Weights of a small transformer language model: MLP 2688 tanh GELU, vocabulary 8192.
MLP neurons of a small language model. Each row is named by its layer, matrix (up: input weights) and neuron, and shows model dimensions 165-292. Each number is 50 + 15 x the weight over its row's rms, rounded and kept within 0 to 99.
A block is one neuron, or neurons of one layer that tend to fire together. Before each block is what it responds to, as a language model described it from the Wikipedia text at the highest values.

Responds to: Linking words before a second item. Prepositions and conjunctions ending a multi-word connective that introduces a second or compared item, as in along with, as well as, rather than, from … to.
L5.up227:41 17 55 44 54 44 59 72 45 65 48 19 09 45 68 35 62 65 51 34 39 53 39 33 64 41 43 57 32 55 54 49 47 57 64 63 59 60 56 95 40 43 32 71 64 50 33 77 47 46 55 91 62 62 56 36 54 42 41 34 28 12 95 61 42 59 46 75 70 48 54 47 47 64 43 57 86 57 40 37 47 53 38 55 59 35 37 39 55 48 58 34 43 48 70 44 65 28 32 47 49 35 47 35 49 46 63 69 47 74 50 56 40 45 38 47 55 54 36 38 46 29 64 39 62 37 49 50
L5.up512:01 57 44 21 63 22 69 69 43 70 44 50 42 35 55 53 51 35 62 45 47 42 61 65 19 55 49 24 76 64 41 29 25 52 52 52 43 67 37 53 69 34 40 53 33 55 44 50 42 35 74 38 53 54 42 44 36 21 48 43 46 40 53 33 37 61 59 61 66 63 62 44 45 60 50 30 48 61 59 36 48 57 54 22 48 59 42 46 72 47 42 22 44 39 41 58 49 51 62 57 27 49 51 53 48 47 65 63 79 45 15 47 60 33 37 69 48 64 46 63 41 50 48 50 34 42 34 55
L5.up834:39 34 32 31 65 31 30 42 41 36 70 45 59 42 54 44 33 57 67 64 62 59 37 32 30 64 34 60 64 58 19 42 58 63 32 36 19 47 48 69 40 53 38 46 69 38 44 61 48 53 55 39 74 47 40 59 51 30 38 72 54 36 87 40 57 69 61 41 49 60 48 73 34 39 54 70 55 48 37 45 53 45 53 25 57 59 17 97 40 64 54 42 20 34 61 51 61 65 58 38 38 62 41 34 37 39 35 34 99 63 67 56 38 54 66 66 36 64 42 36 37 55 34 58 61 70 57 41
L5.up1411:43 18 54 37 67 62 71 56 48 47 57 64 34 45 61 70 50 58 49 34 44 56 55 55 42 37 61 25 40 51 45 35 59 28 65 49 46 39 32 52 70 22 51 68 57 85 43 46 46 30 34 68 52 77 62 47 38 39 55 56 61 52 57 48 31 65 66 14 64 73 36 36 51 42 58 58 84 30 40 58 13 55 51 58 64 82 47 66 33 38 36 42 63 41 36 45 60 66 45 51 48 52 73 44 78 65 43 77 93 72 55 45 44 40 70 59 45 34 82 46 37 51 63 49 72 65 58 48
L5.up1455:35 21 46 32 71 17 60 60 32 35 61 62 23 50 66 56 66 63 38 46 52 60 36 56 51 62 51 54 37 39 58 39 40 57 49 51 63 62 56 60 48 39 71 51 68 42 49 48 48 42 52 57 58 50 43 50 50 28 41 75 22 35 59 79 69 46 48 65 61 30 59 40 39 49 67 49 56 41 59 64 48 44 35 47 48 41 64 20 57 55 76 48 47 46 38 46 51 52 62 66 70 70 90 63 65 60 19 58 58 40 50 76 38 39 37 72 57 40 50 54 36 20 40 45 37 62 45 19
L5.up2165:49 54 37 62 84 03 55 79 67 16 66 62 13 30 62 51 50 43 51 60 52 50 52 49 24 44 61 71 54 34 53 53 25 56 60 55 53 60 57 50 68 87 37 45 83 59 20 70 34 48 68 54 61 48 21 47 38 30 71 45 87 48 54 56 50 49 49 55 52 54 24 76 67 47 32 59 39 68 55 34 49 84 56 40 37 75 13 39 40 66 26 57 50 55 41 70 69 57 52 69 53 58 31 39 58 59 65 83 52 57 42 32 43 40 48 59 63 47 25 54 39 43 65 42 55 57 74 55
L5.up2248:40 20 53 42 36 28 79 41 64 65 25 61 25 41 37 86 56 26 25 44 37 61 53 53 28 25 36 39 59 35 49 19 39 57 59 65 67 36 58 41 62 49 49 66 25 65 39 83 59 06 43 66 41 57 56 34 57 57 41 67 46 35 62 52 38 47 42 55 49 26 49 66 87 42 53 51 46 56 72 46 44 67 76 64 52 57 60 84 52 77 43 58 57 64 29 71 70 00 35 55 50 42 52 52 43 49 76 68 55 71 23 53 58 48 49 48 59 44 52 41 33 61 30 39 49 60 30 62
L5.up2598:30 48 54 61 51 74 31 66 46 45 63 52 40 54 44 29 55 69 32 42 81 86 42 58 34 22 59 69 57 44 65 17 64 52 58 61 44 50 68 41 47 29 46 49 54 40 48 15 80 29 51 54 44 25 60 45 53 53 44 61 60 89 62 63 69 99 25 50 48 57 45 42 67 51 46 71 53 32 80 62 30 45 46 34 74 66 40 62 46 70 36 38 61 57 42 32 36 46 35 63 42 30 50 27 38 45 42 54 61 51 61 42 59 60 63 51 72 37 22 51 65 54 55 45 46 41 57 62

Responds to: Token before a date. Words or separators that come right before a specific date, mostly "on" (on 27 September), also table pipes, "born", and dashes in lifespans.
L10.up213:35 48 64 61 51 67 43 71 86 27 65 32 12 52 56 48 57 65 36 46 32 73 42 37 60 54 48 22 45 39 55 44 49 52 67 55 58 49 40 61 55 71 70 48 42 31 77 78 49 27 49 45 52 51 25 59 18 29 54 26 75 51 56 56 47 50 34 51 48 59 59 69 44 46 53 76 62 56 39 32 44 61 43 25 42 26 56 79 48 52 55 40 36 58 44 27 68 32 44 59 54 57 48 20 51 55 27 28 58 57 48 73 71 82 11 60 24 38 49 67 51 43 43 48 36 44 69 49
L10.up291:53 49 47 45 40 80 40 47 69 41 47 62 47 59 32 46 41 60 56 41 43 67 47 58 63 49 34 56 50 43 49 61 53 58 30 23 37 42 40 51 50 51 47 24 25 43 43 56 57 35 46 51 32 51 53 58 33 31 27 55 56 73 51 67 73 39 50 36 72 34 50 75 43 62 38 40 58 62 56 53 65 60 45 59 69 47 41 76 36 54 48 47 43 40 53 52 50 63 30 39 61 25 43 40 50 49 27 28 53 30 38 68 54 49 15 55 31 49 62 64 56 23 18 42 60 36 62 83
L10.up892:75 30 44 45 41 70 51 54 47 29 50 23 47 74 31 46 40 38 36 65 60 52 31 52 41 35 50 53 45 75 63 50 58 60 35 65 58 33 39 46 63 37 67 34 38 31 82 28 59 48 56 37 58 65 46 39 48 43 77 19 70 62 39 22 26 18 40 54 51 26 59 59 47 44 52 53 61 53 67 43 54 68 57 33 52 44 64 44 49 59 57 29 60 48 51 48 66 53 47 20 46 45 67 65 35 62 68 39 55 53 32 64 56 52 61 51 29 47 45 49 43 60 41 42 57 64 48 49
L10.up1963:78 52 42 79 40 22 62 59 52 52 60 86 48 27 41 50 47 60 62 52 42 50 36 45 59 62 45 38 77 80 56 44 49 70 36 46 41 56 30 52 53 55 70 49 32 50 24 74 53 41 73 88 42 50 64 37 44 56 42 26 48 46 42 47 56 68 33 22 53 26 54 57 57 44 54 62 76 60 42 47 38 69 36 33 19 46 64 62 41 67 80 51 26 30 36 58 29 48 27 40 39 38 65 35 67 25 40 50 53 61 76 47 48 53 40 61 49 46 43 34 52 23 36 53 40 57 66 36

Responds to: Year in dates. Four-digit year tokens ending a date or time phrase, as in "on July 20, 1984", "in 1998", "from 1993", "16 October 2024".
L10.up144:39 62 30 22 69 41 39 26 47 68 48 11 42 83 44 41 36 49 54 48 52 31 50 69 46 62 65 53 50 48 54 47 45 83 37 58 42 50 67 16 32 23 43 34 55 69 68 62 39 50 66 40 56 52 55 60 14 53 67 39 63 50 71 56 80 73 35 31 24 89 73 61 52 05 55 60 42 70 78 60 55 23 64 53 30 51 20 60 38 35 57 43 69 50 48 37 60 62 46 41 72 64 28 48 62 45 62 57 36 54 44 64 81 35 30 63 58 62 59 58 48 59 65 40 51 24 48 71
L10.up867:58 65 53 59 50 46 23 56 48 69 49 32 45 66 57 38 57 60 37 37 21 56 52 50 46 47 31 82 52 51 46 80 40 33 45 55 78 46 44 63 29 35 44 47 66 36 61 31 46 38 46 33 64 37 49 75 64 55 59 59 53 28 58 67 45 59 41 61 44 41 26 65 36 52 58 84 69 57 67 74 50 41 64 46 56 28 38 32 58 78 48 33 48 30 45 45 49 34 46 65 24 57 43 30 39 37 53 58 37 58 41 31 64 32 37 69 53 54 33 58 58 52 52 33 28 34 53 76
L10.up1538:58 70 61 43 27 65 42 50 48 64 07 59 47 61 71 58 58 34 50 49 60 45 31 54 55 67 57 64 49 50 37 38 36 63 54 18 75 48 71 66 65 24 30 58 33 48 41 38 45 43 37 70 44 38 57 24 46 45 29 39 63 88 60 43 29 36 38 46 39 55 74 29 34 23 45 81 30 27 40 56 52 52 71 77 44 21 50 57 36 43 24 65 62 59 24 46 30 77 35 42 77 58 57 43 93 65 25 65 57 55 43 59 83 23 60 49 29 48 47 68 33 36 35 41 68 19 69 52
L10.up2030:49 50 59 58 49 46 96 68 55 68 52 24 52 32 49 42 54 86 52 55 70 52 48 43 52 43 42 50 34 53 19 72 46 36 56 53 36 25 40 77 53 39 41 53 81 23 55 37 41 65 58 46 64 35 53 63 41 46 14 31 45 68 56 39 43 53 38 26 63 51 40 63 43 77 63 54 60 68 52 55 32 33 74 46 62 53 60 84 30 40 68 32 49 49 49 48 70 58 32 63 39 54 46 52 54 72 61 40 22 60 63 52 57 44 29 43 71 44 43 64 35 35 54 40 27 51 58 70

Responds to: Head noun after "the". The noun right after "the" that refers back to an entity already named, such as the company, the couple, the song, the film, and also "of" in "age of".
L5.up505:58 70 72 35 64 30 43 61 47 73 16 35 61 61 36 23 44 58 65 77 43 50 49 66 44 57 43 66 50 45 30 27 18 64 59 42 69 48 69 52 47 44 50 35 52 41 65 47 58 63 60 53 44 57 33 37 37 42 42 50 56 27 60 36 56 60 41 35 57 49 61 43 53 39 70 38 66 71 30 57 69 52 51 41 49 75 77 98 15 41 75 25 45 58 81 33 47 46 45 56 52 73 48 81 66 41 42 46 72 24 76 46 75 53 59 64 34 66 38 69 58 60 40 25 25 37 61 28
L5.up954:33 50 29 37 85 18 49 82 59 49 35 29 46 26 36 82 51 35 52 54 34 52 72 82 68 50 29 29 31 28 51 78 15 52 36 62 34 41 55 54 64 52 59 42 35 71 49 45 47 31 48 49 47 48 34 54 40 42 46 46 56 46 51 52 28 41 29 30 43 36 44 45 47 66 56 58 54 23 58 28 36 28 67 60 52 61 82 81 33 38 65 45 64 30 41 65 61 52 14 73 73 77 64 60 53 47 59 71 66 80 30 51 45 47 54 61 80 45 62 35 44 67 56 38 70 66 47 72
L5.up1322:43 60 71 47 76 60 39 68 27 20 72 37 58 38 70 66 36 40 39 65 60 37 31 44 64 47 52 63 33 74 65 46 64 41 24 68 46 31 43 66 36 22 44 62 46 30 27 53 43 52 57 43 59 58 58 45 53 52 49 84 47 58 38 53 84 15 58 36 70 99 46 33 28 60 50 57 62 34 60 32 76 52 59 43 32 29 61 35 47 71 36 52 52 65 39 53 32 66 76 67 21 58 42 20 48 42 45 62 65 53 70 62 54 61 58 57 37 46 67 66 43 51 56 99 42 66 37 35
L5.up1337:65 28 45 48 64 31 58 90 60 47 48 38 42 37 45 56 29 40 60 54 39 39 29 86 40 50 14 45 36 31 63 66 37 46 51 48 41 50 62 56 47 52 62 66 57 35 75 40 64 42 78 53 47 53 68 50 60 83 46 43 55 69 38 46 36 37 60 64 48 31 57 39 56 99 53 44 63 64 40 19 44 75 44 63 45 16 60 30 41 30 40 37 46 38 74 43 51 64 78 81 52 68 39 62 45 65 60 82 35 57 47 62 61 59 37 56 60 81 60 55 51 39 39 75 30 60 39 45
L5.up1415:64 73 54 42 70 30 50 47 35 28 59 80 75 40 46 44 27 30 34 54 59 68 50 49 43 58 46 42 52 35 73 47 47 64 41 41 22 28 46 63 86 35 56 52 28 62 37 50 71 32 63 57 41 22 36 58 41 40 43 72 71 60 87 49 49 34 49 63 45 54 58 54 70 67 53 19 66 43 50 62 13 43 73 68 76 59 44 51 52 38 47 36 59 36 55 55 41 68 37 70 52 64 46 44 48 23 35 58 51 63 30 31 93 50 48 56 37 56 47 18 45 12 55 41 81 58 40 46
L5.up1551:35 58 58 44 70 12 47 57 27 68 47 42 66 40 56 50 38 32 53 50 41 49 48 45 58 28 37 53 37 32 49 34 37 56 53 55 49 58 43 55 51 31 92 58 56 81 38 62 57 57 73 62 44 31 57 44 55 78 40 73 83 45 63 48 63 35 70 32 31 46 34 43 37 78 56 27 58 49 17 49 49 26 65 63 54 71 30 94 49 36 41 59 62 46 82 52 35 69 26 80 84 50 29 66 62 29 52 59 45 65 34 73 63 37 38 31 69 55 55 40 60 57 45 35 57 64 36 47
L5.up1896:37 68 51 54 53 69 67 58 49 42 29 47 58 31 56 26 34 56 47 59 58 42 42 63 42 48 52 55 66 41 52 54 46 58 37 63 21 49 78 67 31 72 39 50 80 43 19 50 41 49 53 33 67 81 32 52 26 40 45 49 56 22 67 38 47 52 66 28 38 51 55 49 20 27 54 37 54 29 30 55 38 71 46 49 61 36 48 53 48 37 31 34 60 52 51 43 49 38 56 55 56 51 40 47 60 52 76 57 64 46 47 53 60 51 47 64 70 46 51 26 67 42 40 59 33 56 58 48
L5.up2354:55 56 54 39 63 81 66 22 39 66 53 61 35 64 70 46 37 49 34 59 51 74 71 39 39 48 51 40 35 50 71 63 45 47 23 43 39 46 42 61 62 36 29 57 61 69 60 37 47 41 75 29 71 23 43 61 54 45 45 67 55 44 71 33 63 20 49 68 63 59 46 48 80 48 34 50 50 49 38 73 19 31 59 68 52 32 15 65 48 46 62 28 63 26 52 60 46 64 20 46 33 39 36 60 70 30 35 52 58 68 23 31 64 74 46 59 31 48 73 39 35 58 52 58 91 25 49 73

Responds to: Year number tokens. Four-digit year tokens (or their final digits) in dates, citations, tables and infoboxes, e.g. in 1971, 2020–2021, c.1745.
L8.up83:75 86 63 27 56 55 25 41 78 59 49 50 35 46 48 59 69 46 47 40 39 72 74 87 40 84 64 64 49 57 40 51 29 31 35 62 46 31 24 48 33 48 51 52 28 48 73 47 50 52 64 44 81 37 12 75 22 83 40 56 99 40 58 67 47 54 48 53 44 55 63 71 60 44 48 52 63 57 45 59 70 44 44 39 70 39 68 46 31 61 73 46 71 31 66 42 37 56 61 32 67 54 44 41 55 55 48 32 29 77 52 38 33 74 52 66 61 32 39 59 59 37 53 51 45 47 57 33
L8.up861:65 40 57 39 47 51 23 65 62 32 62 46 58 50 69 57 72 73 45 51 43 75 99 47 54 41 43 62 37 49 65 24 42 58 45 35 42 52 31 39 50 59 39 59 52 68 38 45 39 64 63 43 54 26 42 85 30 59 72 50 46 67 59 42 33 39 50 22 70 63 56 52 44 54 23 57 49 56 41 58 41 54 62 39 44 66 47 54 51 66 51 38 62 19 61 43 29 58 37 55 39 53 37 56 39 48 42 38 64 55 19 54 47 35 53 72 34 61 21 63 49 29 39 34 52 36 48 40

Responds to: Clause-linking function words. Relative pronouns and conjunctions (that, which, and, as, by) right after a completed noun phrase or verb, opening a new clause, e.g. "derailments that", "sentenced to death and".
L8.up623:45 71 63 82 25 46 70 65 45 55 46 38 52 68 55 95 51 31 77 56 24 71 39 48 56 58 50 60 24 31 61 59 53 78 48 50 62 56 67 46 76 54 47 51 64 44 46 70 47 32 55 48 72 38 71 28 61 14 57 57 54 54 42 72 54 50 61 30 63 51 56 40 52 61 64 85 40 51 42 56 58 44 58 61 63 52 80 57 65 70 44 76 42 89 62 81 67 70 59 36 51 41 43 72 50 52 79 60 33 56 49 41 38 80 35 47 59 63 37 62 56 42 51 65 32 51 53 66
L8.up1527:68 27 36 50 67 54 74 97 45 64 43 34 49 55 59 85 47 51 59 79 50 70 26 37 16 55 49 60 49 42 35 36 48 33 65 54 47 40 22 12 68 60 62 48 38 31 36 42 69 53 50 33 54 47 64 28 55 45 69 15 68 59 70 66 75 52 73 46 53 28 35 60 57 66 46 87 46 39 50 41 46 74 50 43 61 64 69 60 38 52 47 46 38 64 37 37 67 47 45 48 39 75 46 68 55 34 77 76 38 39 55 53 60 63 33 72 32 56 39 52 26 54 41 52 52 68 70 63

Responds to: Repeated topic nouns. Final token of a noun or name that repeats the passage's main subject, often after "the", such as the ship, Clapton's, the museum.
L10.up20:62 67 35 35 38 38 65 50 51 46 56 60 45 47 52 33 25 66 51 53 69 41 44 57 33 66 49 56 54 49 34 69 68 83 66 35 76 45 21 55 45 40 67 77 53 56 49 42 66 68 65 71 34 70 54 73 75 26 58 39 59 53 58 39 79 61 20 44 65 30 59 73 42 44 37 57 39 43 41 41 46 64 48 74 50 49 63 21 54 46 31 15 41 56 57 59 20 28 33 46 37 28 76 21 44 73 38 53 57 40 48 42 52 54 49 34 47 21 31 66 60 71 46 22 63 60 45 46
L10.up25:49 62 39 45 75 48 49 41 58 33 30 77 41 56 39 77 26 30 64 54 67 59 42 35 25 46 42 67 61 74 70 58 59 66 46 53 72 36 38 64 57 75 22 51 51 78 53 58 66 38 43 44 09 39 49 63 42 03 60 76 71 20 48 35 78 38 69 61 34 71 50 66 69 70 33 47 44 36 38 42 44 54 53 64 47 53 46 37 69 39 48 66 46 47 65 53 50 56 33 55 58 46 55 54 33 59 50 56 41 55 59 44 55 54 44 30 30 46 34 55 55 62 65 32 43 54 57 50
L10.up334:70 74 48 66 65 41 58 56 56 17 53 56 40 57 58 66 34 42 30 56 70 58 48 43 50 34 73 86 33 51 50 61 34 30 54 64 61 35 23 56 37 43 37 40 42 61 32 52 53 33 55 46 19 60 49 78 52 44 42 52 71 54 40 36 56 10 37 43 20 49 74 53 72 53 34 50 12 52 56 62 37 43 55 53 51 83 57 34 42 36 46 52 55 43 49 64 49 23 23 39 47 32 58 68 60 39 64 86 34 43 51 41 59 48 61 46 48 44 52 39 49 54 23 51 43 52 34 38
L10.up1818:59 43 42 68 46 57 37 39 34 36 29 69 51 71 39 00 38 47 50 51 66 64 37 56 40 57 57 48 77 35 62 36 47 50 41 77 81 53 68 58 66 48 87 52 46 42 47 32 47 59 67 39 33 78 48 62 55 55 52 62 71 63 23 42 77 65 40 43 22 21 42 70 49 51 45 43 27 30 58 57 46 50 80 36 50 78 53 57 35 44 48 39 00 36 33 52 19 49 55 53 56 31 55 51 42 53 48 46 33 41 54 45 52 41 50 34 36 42 77 49 45 68 59 68 53 70 27 59

Responds to: Year in dates. Year tokens, or the last two digits of a split year, that complete a date after a month name, day, comma or "in", e.g. April 1972, 18|97, November 30, 1896.
L5.up49:45 35 61 58 42 48 44 40 62 61 34 69 43 45 66 31 59 66 36 61 59 73 48 56 56 40 61 45 44 35 41 48 27 55 65 78 26 40 40 30 50 26 46 66 46 37 56 41 48 52 48 71 19 46 75 48 50 07 42 32 64 60 55 67 66 34 16 50 54 64 43 60 42 47 31 24 46 50 45 60 27 46 83 82 52 45 44 49 66 23 70 49 51 37 49 46 50 46 36 71 58 56 39 83 58 59 39 38 65 26 50 64 41 70 48 66 37 33 67 24 22 47 53 49 63 35 47 46
L5.up125:51 42 58 54 33 46 39 55 42 57 81 39 58 33 50 70 39 81 53 67 49 47 32 54 40 43 66 47 66 61 72 32 74 49 59 54 67 35 77 39 39 29 78 35 64 24 64 39 55 45 37 64 44 55 51 31 52 68 58 60 57 51 59 65 46 63 38 44 50 37 48 34 23 50 66 55 76 53 71 34 62 74 54 49 53 49 54 54 40 75 38 72 49 44 44 38 53 39 36 53 24 48 71 41 62 42 40 39 46 38 44 43 74 34 41 58 71 50 38 92 68 41 38 29 47 41 42 55
L5.up198:37 54 35 38 44 40 41 60 31 53 51 61 68 40 56 50 57 52 57 46 58 73 30 59 57 89 45 58 63 39 56 60 22 32 50 70 47 46 53 39 23 41 59 47 35 37 45 31 63 65 54 90 89 33 62 35 45 59 58 34 47 35 52 59 50 51 18 24 52 68 48 34 50 41 65 27 71 56 60 78 72 78 25 45 40 31 38 69 52 46 43 69 41 48 31 39 54 38 43 33 70 80 41 62 45 51 58 54 56 34 50 57 72 63 70 68 30 58 45 57 77 50 48 58 50 35 34 44
L5.up286:61 44 55 51 46 38 64 55 38 56 76 54 66 54 37 28 63 33 45 49 59 23 59 71 52 62 67 69 45 52 29 50 48 44 61 30 21 48 57 42 36 32 60 72 41 48 42 47 50 31 56 63 72 63 70 54 24 56 21 37 38 67 32 56 38 59 38 40 52 44 41 62 43 60 41 76 43 51 49 42 69 30 46 51 42 76 40 57 39 62 57 39 34 57 53 78 54 47 29 44 75 58 31 47 54 45 57 38 43 23 42 51 50 56 49 73 58 44 63 66 79 62 46 56 35 43 33 53
L5.up1180:47 43 51 72 31 01 62 80 55 63 57 47 57 37 72 86 61 51 40 35 50 47 55 63 50 83 78 50 40 55 20 27 28 52 51 49 50 39 52 35 47 55 65 56 25 29 51 47 31 84 54 33 44 41 51 48 26 69 35 38 60 66 54 35 50 32 67 28 66 35 54 55 32 63 42 66 61 56 45 68 30 63 66 56 37 48 71 43 47 76 23 56 52 46 73 27 65 17 55 51 58 65 47 70 84 55 13 48 54 77 47 54 52 48 37 60 34 46 29 49 66 59 56 39 48 34 43 39
L5.up1470:40 50 32 59 27 56 64 43 49 50 57 49 57 58 82 39 78 38 67 52 84 60 54 41 30 29 45 60 36 27 50 69 55 42 13 91 47 50 49 33 50 24 21 48 54 62 59 52 67 43 20 33 38 41 51 52 29 29 60 51 60 44 82 50 42 35 50 48 43 56 39 66 54 39 35 63 71 61 69 66 62 67 66 29 73 44 60 26 66 58 37 51 79 31 36 44 45 49 36 73 27 57 65 36 68 37 68 38 49 70 56 40 76 68 29 69 40 38 43 69 43 42 43 42 23 61 68 78
L5.up2128:58 33 61 63 43 56 66 38 34 19 49 66 45 59 84 52 56 54 46 51 56 57 43 50 33 24 42 74 42 30 55 34 54 58 36 52 64 11 55 41 26 40 68 54 62 36 44 45 55 60 22 45 36 64 57 61 57 57 34 51 22 45 48 61 65 76 51 54 63 45 47 55 51 23 53 71 36 67 85 40 30 13 45 54 68 27 28 54 42 36 47 50 19 41 51 31 44 33 48 27 23 66 66 52 45 77 28 27 55 42 43 46 69 60 60 46 59 84 15 71 48 47 35 28 58 24 81 64
L5.up2376:33 52 66 68 56 71 55 53 40 74 43 64 68 09 78 81 55 62 47 48 49 75 56 52 29 69 60 56 55 19 54 60 67 42 36 58 49 50 41 51 43 47 50 50 19 32 70 40 43 47 53 43 54 42 60 47 24 29 56 63 59 47 42 58 66 52 49 32 66 33 59 46 51 53 15 61 59 33 74 72 51 57 42 30 31 60 57 82 45 40 67 35 44 66 22 39 50 40 45 85 78 41 64 58 64 38 48 42 37 67 53 56 47 62 06 60 32 48 65 62 54 46 35 40 51 20 73 57

Responds to: Article-topic back-references. Generic nouns or pronouns after "the" that refer back to the article's main subject, such as the station, the school, the site, it.
L8.up2240:70 48 50 47 57 51 57 24 86 44 61 16 38 31 46 52 33 74 60 33 12 51 39 74 27 60 55 55 33 42 47 33 58 54 43 34 35 76 58 68 29 32 47 82 42 65 25 58 53 41 42 43 37 67 38 69 84 66 65 39 51 66 55 34 57 27 35 51 66 58 55 50 32 61 58 36 53 50 51 43 28 42 47 65 52 76 54 22 48 49 47 66 57 61 47 63 46 56 51 52 56 50 62 53 54 28 73 22 36 54 44 43 55 56 43 55 26 95 39 36 26 23 71 51 53 64 72 32
L8.up2486:71 53 24 60 90 50 46 42 60 19 83 58 38 60 77 46 40 33 48 47 72 84 46 61 41 51 42 36 52 51 85 40 68 42 43 60 69 77 37 66 41 53 29 66 81 40 38 24 56 60 40 79 69 28 50 75 29 46 38 43 48 77 61 51 60 14 54 36 57 35 98 54 60 47 35 35 64 36 33 85 62 27 60 60 65 60 16 42 65 58 50 50 47 83 58 58 60 42 45 79 40 43 37 55 56 24 77 44 25 48 28 51 79 38 45 54 27 55 52 30 50 47 62 51 51 73 29 46